Weights of a small GPT-style language model, trained from scratch on English Wikipedia.
Size: width 192, 3 heads of 32, vocabulary 8192.
Architecture: LayerNorm before each block, learned and rotary positions, biases, tied embeddings.
MLP neurons of a small language model. Each row is named by its layer, matrix (up: input weights; down: output weights) and neuron, and shows model dimensions 0-191. Each number is 128 + 32 x the weight over its row's rms, rounded and kept within 0 to 255. Numbers have three digits each.
Before each neuron's rows, "fires before" lists the tokens most often just after its 100 highest values on Wikipedia text that the model never trained on; "fires after" lists the tokens most often just before its 100 highest values on Wikipedia text that the model never trained on.

fires before: " ", "\n", " M"
fires after: "3", "5", "8", "0", "2", "6"
L7.up367:157159157193145155123173085128112129083124146067131109095125143145126132132189188117084107109133131141081147123094146169118148117189196179109108111159101120158113121072134098183041078055185130123096131166141162152152167158102160134095098144177094134139076136131093147158114151128091109097123080152141109181099104145085106134143176053060154120158109110157105162133147170094139143135113156097165172112156111118080121092184112079190166086089122111063141154127152115124119089116077210092102102143147147100115141093163125122175109123126152111129102136099116123130109126207149174149
L7.down367:117112113118144166135052153090117119139162141133136203110109155124148087075157139154109170131126161186174113089119112106194109136098159149166055180102111111083154113151124128192128181109132112125138107146107081131123123128162113143125140153081150129118134120128145140156164145143135140133181154112192137175114161152134088070110109119043135110045064181103114140091140133116118162120159099132163124135139091174146082136059110077153095078133110064092130176219095115135114136126136166136148148150131172063127090118063080072140146166113120110127172167161145152159107171088127136073

fires before: "|", " |"
fires after: "---|---|---|---|", " |", "|---|---|"
L19.up21:151072137130083176179075092172085089098099088148158093070111087202124068146069079134123115087097156126076100137189212121122123106120103122130103118124110197111128154131145126103135144094091149164106084134133094095129103115152156130201118110111142145127115067076167120136138157139144113120168121074142095162118117182170187138166135130179130152175140111183102089141152090158080121046084130110140112186088148170149114086142130148166115130173147137169128150130126131182111101100112137213085144153115128119108174145174106135139174152129126130124094093065116098154106155124139080153
L19.down21:081166133078212092144111121143179139116106138166066196138106129164102112157116084079079150163134133100097107109074091143174127119125153135133092174090149148062115153113113136101092143099166142106088149142075110130138109139131102153089122112201098169213124151098125151115148052110092136143145158159094105170176114111098129142119125139154100097142108046082151104116161162176103134166076149195120120132132143107128128146117145159158136155112089074110163122066090133101136170134110159146140176126104103135108107120142133113112148154148171177088093068166108234156176144133162162099

fires before: "|", "|---|", "|---|---|"
fires after: " |", "---|---|---|---|", " ", "ad"
L22.up243:101086160112165110080167093159112129166113166104145145117122103152124102165140117113161165140152164181149157106160128052108101119151097103152175127147181125126102174101141180095166192111123103119100110121095109088153159076133182165173132085102133161171125113126102117109164134074153140106156139127112043169128118109136090140148099131102069183132120135137156191180080178141114041125091132134099157165170124137067164094138078173169081123099081095162136148137157106074107083124065088136136116148096116141125105097151119158114115178164104154105145027148121112151167150096103145188
L22.down243:099133132092118080128129115134153107148159114106112118120185098142110099170098138064149169124112144143136147193119149087097095130104221103102146133143159150122172177168098091114161178115171129156127092157137101192107099144133181145102156114129120161134128101119184172067102077129090125115134135072112184133126184098189165180067114074110132127148175147110112086103155129105150119119122073111134126107094147114087144118073180135077139191032134063170083161119164167109093147118125119114122136118196113098145141130120117135033177168153100086143116096177108135154109160124132159144

fires before: " ", " |", "0"
fires after: "0", "2", "7", "4"
L7.up712:166211100181159189115156112153103133150048107126106084125084132153145168098106136077088138169117131120141159158057084170062202100077167135082122117140098120127040154117127117129109078135173155101155118100151154178161143123139136144140097123122134094134180161109138081075117100074181112134141193132146162144134125083072084112128151130114128113140169090138082105112119124112111146139118222096100172117185078095063132136187163148117186134083143123124139137119162128134118093183124143177130081105160121142145119082165154086133149141133088107129126101150150094101127098151101084145
L7.down712:093138200132075040119060163116081144127196091163121175142161096128098148146133125157069117149072145094143087082120114063188117124182075088140164157117146130098129148079088118092142165117110176148163112134049107125100097182128145060137164117129103130126106060164125142192162118126110148148082069152151112196124124153181136159112136166144105131103114166153126110139139146150171149094171115114157106178134132112158143131121132132143170149143180129117070154167106101111123137090164149132131133104125225145061074156113086136125122114118188149089111103086096146105102144119133123118

fires before: " ", "\n"
fires after: "2", "3", "8", "0", "1", "4"
L7.up58:132187137140150075148095136182105148126104093134099113160064171179111143113109177144079167115099129134154175157125164154091140152144164136043148084133127089100091173192175135119123148128144098101116203092156116152126127136200162117117088085082175151079124143093123166136188146069171118112086104103153124097122125043056106083166111147113102184173138152159111104094061159201155128116172107110179128134126144123128136116156096121127136128123067128101178136110122100177123102157110114172107148135159158157127131184066163127110145102148087114144110111132118116065186140129104096119
L7.down58:072149131096157100180134088139100165097164114108170163104135121085120162097117106145147083109076132161164065157068163202156126121172102119167132130083142152108101097092089099118181115143139153118157131169093115151167180165088102084100147175133130085133149150092159112172104093110125085159177090151110146110138143105133176151091170176158127127141146102112122079116124173153156143099174182084185115190148075105076076141074103190164113129183143153102083100117129120138178194082082138129118123092143099048106099099103075099139126158137112134103103186148174140152105126130140133157

fires before: "9", "7", "8"
fires after: "1", " ", " ("
L16.up82:140144060191171128134152123134067177181141155138177137111106114182131063125147132152158094191176129148110155128143071101161123142137068126126119140121110173109159151106106153178037137047161133196100083184108129128182118153187096073122099162125167106086125109117115122148136125118148171151152124103120092128096113094118132107137182125134141158177082121128063130149163133115093159089084110123137123137099147091147157109097111150168117072214125114102186136134109115139069098078154106154131149115155089122195111095148131104074108170167122172086145119174076114079122108127132090138
L16.down82:055152178123161130145176102130090143075094161148138170111140173146145064150146121128154152091121132095111121091189083139128138223084107068143123181117150121188132117065133128205148137099112123132135168154093140138163113140115093149138152163106198155175118141186109106107125090101065117144119135160158111103134129197096140124205126120122116115140115122124154149086129112128080152166178106074150110149132124161124110148130102131063130105149172134096142099110108125136081105127173061138176105099045115113143101071117118105095088163192117105078179091147190138130105094169111090135

fires before: "|", "-", "\n"
fires after: " |", ","
L15.up47:138115178159122064129133127145118096102126132161115070108058128117073116095126115147132136157087192112144150115131132116139175152127140077163130097098142150143133122107131124062061168146111103126169132109146091158105149093136145136142071061117137122188116135076100103089123133071102104157115154124107107148117116110105134082084119074134092145146146077121165106173105194170132119071120146129098101145128143084178101168186121081141137127164145220145101144195162122151162149145170188164148132129172116089108165110229108113113137188149134098145124088172074118196048122117150152123
L15.down47:093169105153101081133173123142128148104156117099135183131170130125091136095127092148154176155148177086169179120210118059142149117102156127101139109154154129142084138147108050057148099167112119141096103089069133155099133124162120153146146080139146123118105125112130138158160094081075153170121146153129143182152080078105118131118134137139084140119130104212097137148192123181068163156151152116168108088193129141122128154096178138153097178122148108129111153102122109204164147104134137114114094154143120069093084102195114054108136177154072149113113108123126098165148119102115119030

fires before: ",", ")", " |", " ", "."
fires after: "1", "2", "0", "9", "3", "5"
L7.up452:159132078204204150136149136093124090108097114104110121160136202115097064145120113134115135109159155181141115119090120138170137122150138189082148105152123090159158146078116110178120137123119152163141206111155126177122175137090161132146124193118174086100151134133100095173139104088172131120090137137093174107105085097135084112077139110116190146170132159083073113199166209108142105122141099126126109116149174094135099148148145082136092150149102074055093125147176151135114052188111120111131120052140148137107108140091103099125126132101137105162158135108129070111157120178176173089
L7.down452:145099100171095198133112163143123070123082080127135162113064136119110173134118099188108150107132155107204143078200126124128157095185090095096088108107063105138066163124147164128111161090119148176067099095179096145130101163160143111084119139164191132127161099074072133168106166082126097167108079149137096133098099164140095143161036134171133086091110132175131112138099137118145198134106153141096154114169093093153115168104130106129141158108131107116080103189138162152162108134093153088133165139148107149203109139139186148186135156150127102109138145081088134139141122122107139163

fires before: " |", ".", "\n", ";"
fires after: "1", "2", "0", "9", "4", "7"
L21.up322:203156105107131102091130131087065157167137155160121138103122096157139090133135114165142198096096169158093111117136189123065148195165128126174157099133113111135122113118163070143065152109132133166096112162158129036139118073164130096098090159082127074101094155141091176073122123065121143116127103118095134201175156144165089134140183110128124178113131114086123171140153121130135150072139124108136090111180176156142106126146142115104131144147144082091055107156105113166128121107164061154166170089149143127132135104155172170099126114113186106154161121189077107176139106128123062151
L21.down322:159135076116145186147092110090115168132072136080146131163154115109159102183115189128165099108119107121123149136109080137150158094093141117103121145137106127111118111122186129140140118134162119122111143145164093166167063112098143138202130167124076154113121168101132081096086124087128129139125100124119151105102166130143079152118138096030117139086112118094086127144114155137131198161095174175070160122179071205132094151094133176154134156109063125160078107098135137131104087163151166128117114079127168134089098104116066119141212123079100172129205147142214129128110134148172145179

fires before: "."
fires after: ".", " and", ","
L16.up764:122045153218084078128145170108140108106125136074148091106159115143068163093143122174121183075167120130130125149117126126160065121152149036106104126196122140141129125119079114132140117185146136155130201136157091121168109068145177123111181107113092129173130115144177103117161116073146134120163110152144081171113143121071133060150107142099149043152171157118141103118156122165163139114103107111182086123155142140144131140123161082150164151122123115105107147163121123095071129106181139190117150083134137146123118145195136095120130169160180114112160166162088113058091144088121109083
L16.down764:216123095138186118137127047118112165119114139119156160106120101081142119167162100111142096096076110108141143118115107120051136128100173114062115104127150102114111120127158114110146201096105112139135117147171115173152137122167141127125088206086133183128121134067190099127114121089114094090090097136064092192108163106150133140142186132120149151072136143150187110114104157180131119143141143081099134117108146156154107154092105084188108140187097194128052112156163132231160109125118145152109109126117133092099135130108089114134101125102120130175120162142134156072196118147205144108

fires before: ".", ",", " and", "\n", "2"
fires after: "0", "1", "7", "5", "8", "6"
L19.up657:121141118096108114093112087106107134129163117145147114177156105131142091133118187093117101211085126178110109145106156095112097177184115231095091138153089111160100140179105130132124067151122149076093114139127135108155174104152149101111091175161135094120088121119112163062150149059128157158111121146103100149142086124162072094090147179127117125151125224140155123075145106116141092181152154123129084152129175131123124114170088112082087201196111138114104153153110058116160154119157091184142156110119144153142056169166103099149133119097139054152100175146171130137136155130123088119
L19.down657:091175168124133131151116162161091086171150088125042106134091117120190109177155137144164163160097159105177091101153157095123175159126171159120138154100114085122087110155092120110111116147071182114166149136120112105086087089147136170155077125154121199135077126113146106119063166119145097099148112153096124189099110118128107168151126179142131067153103180138181146134053085131132146117064181165159104131094118112128084159090109129217131113077088135149085149164098060165136171131088142123107139096118169115153098079148128144138145122176161120145078124093154161146123168086122075128

fires before: " |", "2", "1", "-", "3"
fires after: " |"
L9.up221:080107173148161115181131170141110083136121123166111142137129162122109059147117116152175117121157105121108121125102088161116136157123092126160124109065132078117048122109155129159117126117110140131164145129125114092099121099078159150163093152153165142104058097101092117117176177153098149195138173170061091041104098119076137116100063178179069144149085133093184113099146112141162162148210118114143125136170102130118119085172172115154120136134114178146170114158214151183106157170119085161090162155142134091118119109070073122115112171129166167158115151104091099100106092098121144106
L9.down221:202101172089077117148120140120122176137118097086082127111114092114151106093111136164163127104087137112090184114061135128149156220124196120154095143152156138162136147132101144191110121089168098116212132103147129120158127108150104136122157077150078051163155130182202146096133133166101081086127121125141120160150127158110111151113130061172117076187090129138109133139219105147116147111190114149103180110138120108117081093103160139207095157124135132194137134071131121149187080118105106116129164123128148106097145073149105117130114109087102170100087121083134154096107139103099128156

fires before: " |", " hold", " Party", " Democrats", " and"
fires after: " |"
L19.up92:149083107138123163132107175120122164136193137134080158090158105092103103066173107109120138120175167104093087100097165135082116176062098165072189159151161151131101109185125126139121067113163144149136086139099124128172133183123126120116159187133131187123103156179171162153121115140042142093146151177096121121093117147100127115090111183157156066165108177134112072151177164092091107097106109101125130195132165169122116114100186079120117067085084133149094130149096139151109070154189118114110111176121184125097079115153114095128095127087171084123115140146143132100110153119093150171
L19.down92:109142180091145141159075179119144078105122110141155171106175164146117125095107160112057177065129152073140135109118160145155090161085141160176082170140096154109142134172104091115103185169136161141125072161121155087125065132085110187093121158130135157069137190098136106102054149114134126161174162136133153157156182125121078100117156113130095090139121180151150092130171173108188147159122084066108105147107135097134091165107123111121139153155181138165173159092111119046095131136148143095127110163051139094185137107155150157090093112113102135102099104166159149124094086153148075109

fires before: "9", "\n", "8"
fires after: " ", " (", "-"
L15.up645:143121164147131121095143072152096094106142119124141133088168151135138170093118114101183123125134153111124142115194101186119162096151124123128188119156163180082108121123104080122095101052098131158139123140071167096136093186102176106111070111133170062080131102064098107116145154069124195201161126164168139136121114106129169119123140143053131130169093120131105146109154154085180173146088157158146113123175191137094123086096184125189137116127174130145144180091069097113140178158133142160133110094144134063088087173151132127098115166096180117107129077100104090154155155097119073126
L15.down645:121139176165134064109132076153105153123105119135049110081138173138169171094132104111139120141136132128120103160197135135134074125131069120104154152155147171162138164126159135150107130127102118187134169156153111188153148144128175079144085078140166136175104130146152109147141131096161102183156119149148124081112129140108142094159126116054058202139070144107046103101137106124130152091179143143145057158076139118130129164128141085157156164103126142119056097166129123117209171120127122121125165119113109105109165118100120087124181174102053100093114122097148079170094094191123066140